{"n_layer": 12, "d_model": 384, "n_head": 3, "n_kv_head": 3, "head_dim": 128, "d_mlp": 1536, "vocab_size": 8192, "activation": "tanh_gelu", "norm": "layernorm", "norm_place": "pre", "norm_eps": 1e-05, "positions": "learned", "qk_norm": false, "attn_scale": 0.0884, "bias": "all", "tie_embeddings": true, "parallel_block": false, "extras": ["capped logits"], "init": "normal", "init_std_qkv": 0.0345, "init_std_o": 0.0, "init_std_up": 0.0345, "init_std_down": 0.0, "optimizer": "adamw", "lr": 0.00107, "beta1": 0.9, "beta2": 0.95, "weight_decay": 0.26, "lr_head": 0.00649, "grad_clip": 2.0, "warmup_steps": 483, "schedule": "wsd", "decay_fraction": 1.0, "decay_shape": "linear", "final_lr_fraction": 0.0, "batch_tokens": 65536, "seq_len": 2048, "doc_mask": true, "train_tokens": 535100000, "steps": 8165, "dataset": "wikipedia_en"}
MLP neurons of a small language model. Each row is named by its layer, matrix (down: output weights) and neuron, and shows model dimensions 96-223. Each number is 200 + 40 x the weight over its row's rms, rounded and kept within 0 to 999.
Before each neuron's rows, "raises" lists the tokens whose logits its output raises most directly, leaving later layers aside.

raises: "eral", "ician", "iction", "ery", "atory"
L8.down1178,222,143,239,259,186,188,152,212,229,199,268,228,174,134,214,222,274,179,211,202,272,275,214,161,245,221,213,149,158,215,160,211,151,197,225,240,122,138,153,166,278,240,183,186,198,237,164,181,231,204,103,205,148,253,214,196,218,181,202,262,270,166,237,275,177,286,190,236,236,133,171,211,170,217,187,199,247,256,225,255,214,248,236,138,191,249,223,197,261,165,217,250,163,159,276,221,264,256,159,182,187,210,262,175,143,200,208,145,156,224,262,124,265,214,159,146,206,251,177,196,233,159,194,138,144,195,213,151

raises: "cted", "eded", "ounded", "oured", "ited"
L9.down172,237,134,170,208,154,170,203,147,261,213,185,170,182,145,180,185,156,151,211,209,165,164,111,145,210,210,213,222,168,211,166,137,229,200,238,200,174,208,137,215,180,228,164,188,194,119,177,240,154,218,236,237,197,136,270,210,187,229,257,183,197,202,167,131,223,211,250,177,237,198,244,187,173,148,247,183,170,99,252,243,239,203,206,203,240,270,190,215,260,179,172,213,221,259,191,238,135,171,203,233,261,220,210,189,214,147,262,227,260,94,128,243,183,137,266,215,173,212,166,154,168,187,145,218,253,249,273,192

raises: "ong", "akes", "out", "ox", "o"
L2.down1496,211,197,138,247,200,162,227,175,129,241,196,222,151,147,231,179,191,211,154,201,278,188,172,202,228,181,195,219,184,170,206,239,139,179,232,152,141,117,228,254,159,205,204,233,138,230,198,221,213,273,174,203,192,194,230,125,189,196,237,169,189,281,172,216,136,170,106,166,190,190,260,207,208,158,170,143,215,253,201,184,274,272,189,246,203,155,147,176,229,225,210,251,170,242,195,134,228,209,209,191,196,216,224,125,194,211,160,208,266,221,164,212,200,158,251,224,232,166,257,242,122,211,188,169,143,211,228,242

raises: "av", "uc", "uss", "oll", "ust"
L9.down13,262,128,229,215,217,282,168,221,220,191,203,232,196,249,196,240,203,284,214,167,168,180,203,178,239,226,163,280,254,180,175,186,234,242,279,135,223,235,153,205,244,155,265,177,206,226,181,247,213,153,252,160,177,258,177,197,211,196,254,149,267,234,192,274,116,257,249,220,219,154,243,244,155,197,170,263,250,160,188,134,257,213,203,169,230,258,153,168,235,168,193,169,178,252,227,185,225,237,143,176,170,181,149,204,148,191,114,246,143,238,197,183,170,236,140,188,226,255,243,191,147,174,193,168,170,216,208,218

raises: "|", "====", "'\n\n", "uring", "icated"
L3.down149,294,240,253,161,187,218,222,258,157,164,240,182,168,194,189,266,201,197,218,197,163,209,228,164,166,234,263,178,268,200,214,228,203,214,241,174,232,182,254,197,126,197,110,215,175,239,205,235,240,219,166,146,230,194,204,168,201,196,174,207,244,182,204,190,305,232,136,224,185,119,209,203,239,216,187,314,173,272,189,237,184,252,208,177,190,169,227,267,228,173,184,285,182,208,171,193,215,205,180,218,228,224,270,114,224,106,108,209,228,124,162,158,193,168,98,141,253,228,178,138,251,242,173,173,207,152,178,136

raises: " as", " from", " whether", " upon", " alongside"
L9.down221,194,217,229,142,244,198,146,197,132,214,198,236,228,260,269,177,139,200,108,208,170,200,168,213,225,159,156,154,179,137,172,234,147,188,231,210,153,164,182,291,207,202,167,260,215,235,171,206,194,224,128,189,202,219,178,282,199,159,198,147,231,231,166,140,194,194,193,191,200,107,157,255,201,225,186,222,169,157,207,208,167,199,189,253,216,201,210,213,259,286,189,196,202,183,242,257,234,184,221,171,165,191,223,227,178,245,195,242,186,145,262,196,293,247,136,205,244,130,191,228,230,263,143,190,274,203,243,202

raises: " the", " his", " what", " its", " their"
L8.down102,218,228,162,168,185,128,163,106,241,194,158,240,132,178,209,284,220,181,155,186,181,256,162,170,206,140,206,192,248,188,189,160,212,194,228,241,238,229,226,143,111,191,182,189,151,205,204,234,177,219,216,183,233,253,148,247,267,274,218,192,271,195,210,270,198,208,233,251,221,251,213,192,209,197,289,176,217,139,238,225,186,180,211,192,215,278,230,234,237,189,244,219,218,210,156,209,159,141,249,192,143,222,189,167,262,205,226,225,158,138,195,205,232,172,255,193,233,191,192,173,219,204,189,214,132,179,194,197

raises: "ment", "day", "ance", "ments", "ances"
L9.down1308,162,222,250,129,162,217,204,299,237,253,230,194,214,203,300,218,247,133,224,224,157,152,227,213,106,232,249,148,188,255,177,183,139,228,249,223,182,232,118,237,234,145,169,175,198,255,208,172,284,233,171,245,166,211,179,167,228,152,193,197,193,193,150,242,142,188,156,186,237,208,142,224,185,180,158,198,241,190,235,224,182,225,223,247,171,170,212,124,184,215,226,243,218,228,179,198,214,186,240,289,207,269,282,217,179,181,224,228,176,199,173,94,259,215,165,222,220,299,178,208,141,208,157,260,193,195,206,191

raises: " with", "as", "har", "with", "ing"
L8.down1504,228,157,227,220,180,240,158,171,200,170,135,197,192,195,223,159,232,160,224,120,132,225,261,148,178,206,218,208,235,243,171,120,235,237,163,237,163,149,196,259,242,255,220,184,196,263,225,184,269,180,202,194,186,178,189,270,291,226,233,185,234,266,225,243,215,179,226,190,192,225,324,191,196,236,232,293,184,205,237,171,116,190,228,195,283,213,212,243,347,201,206,282,216,207,252,224,197,178,171,212,197,173,163,205,163,221,185,226,187,184,120,292,163,161,201,188,256,224,245,158,244,237,198,146,184,187,205,180

raises: "uary", "cember", " February", "ruary", " June"
L9.down1499,199,175,190,242,198,196,247,142,195,215,192,165,186,265,148,329,160,245,302,255,165,153,173,183,180,132,210,199,245,224,200,299,165,193,197,250,180,176,134,178,203,165,183,153,194,222,149,182,216,249,130,207,221,234,222,188,156,197,190,223,157,159,222,234,277,170,234,183,210,131,199,188,162,227,198,193,117,168,241,209,267,220,188,234,148,224,224,272,236,228,205,235,188,224,107,214,160,229,231,242,234,169,158,138,252,249,140,224,196,167,226,269,196,228,110,175,204,260,213,182,145,199,165,137,182,119,246,229

raises: "a", "ge", "bu", "an", "ce"
L9.down1462,197,190,159,172,127,195,187,177,223,261,236,229,229,180,169,277,205,210,138,166,214,159,206,154,261,236,209,161,182,145,245,211,221,299,188,243,197,270,110,170,125,144,242,229,143,226,248,264,225,216,181,240,206,248,225,266,194,197,217,186,166,155,209,158,161,202,195,226,251,216,172,225,240,204,177,272,237,238,155,156,204,164,137,210,141,197,226,208,240,160,221,210,189,155,234,199,207,120,272,180,131,242,166,221,220,146,152,279,224,178,166,124,159,238,182,168,257,200,126,215,227,186,166,188,135,254,210,156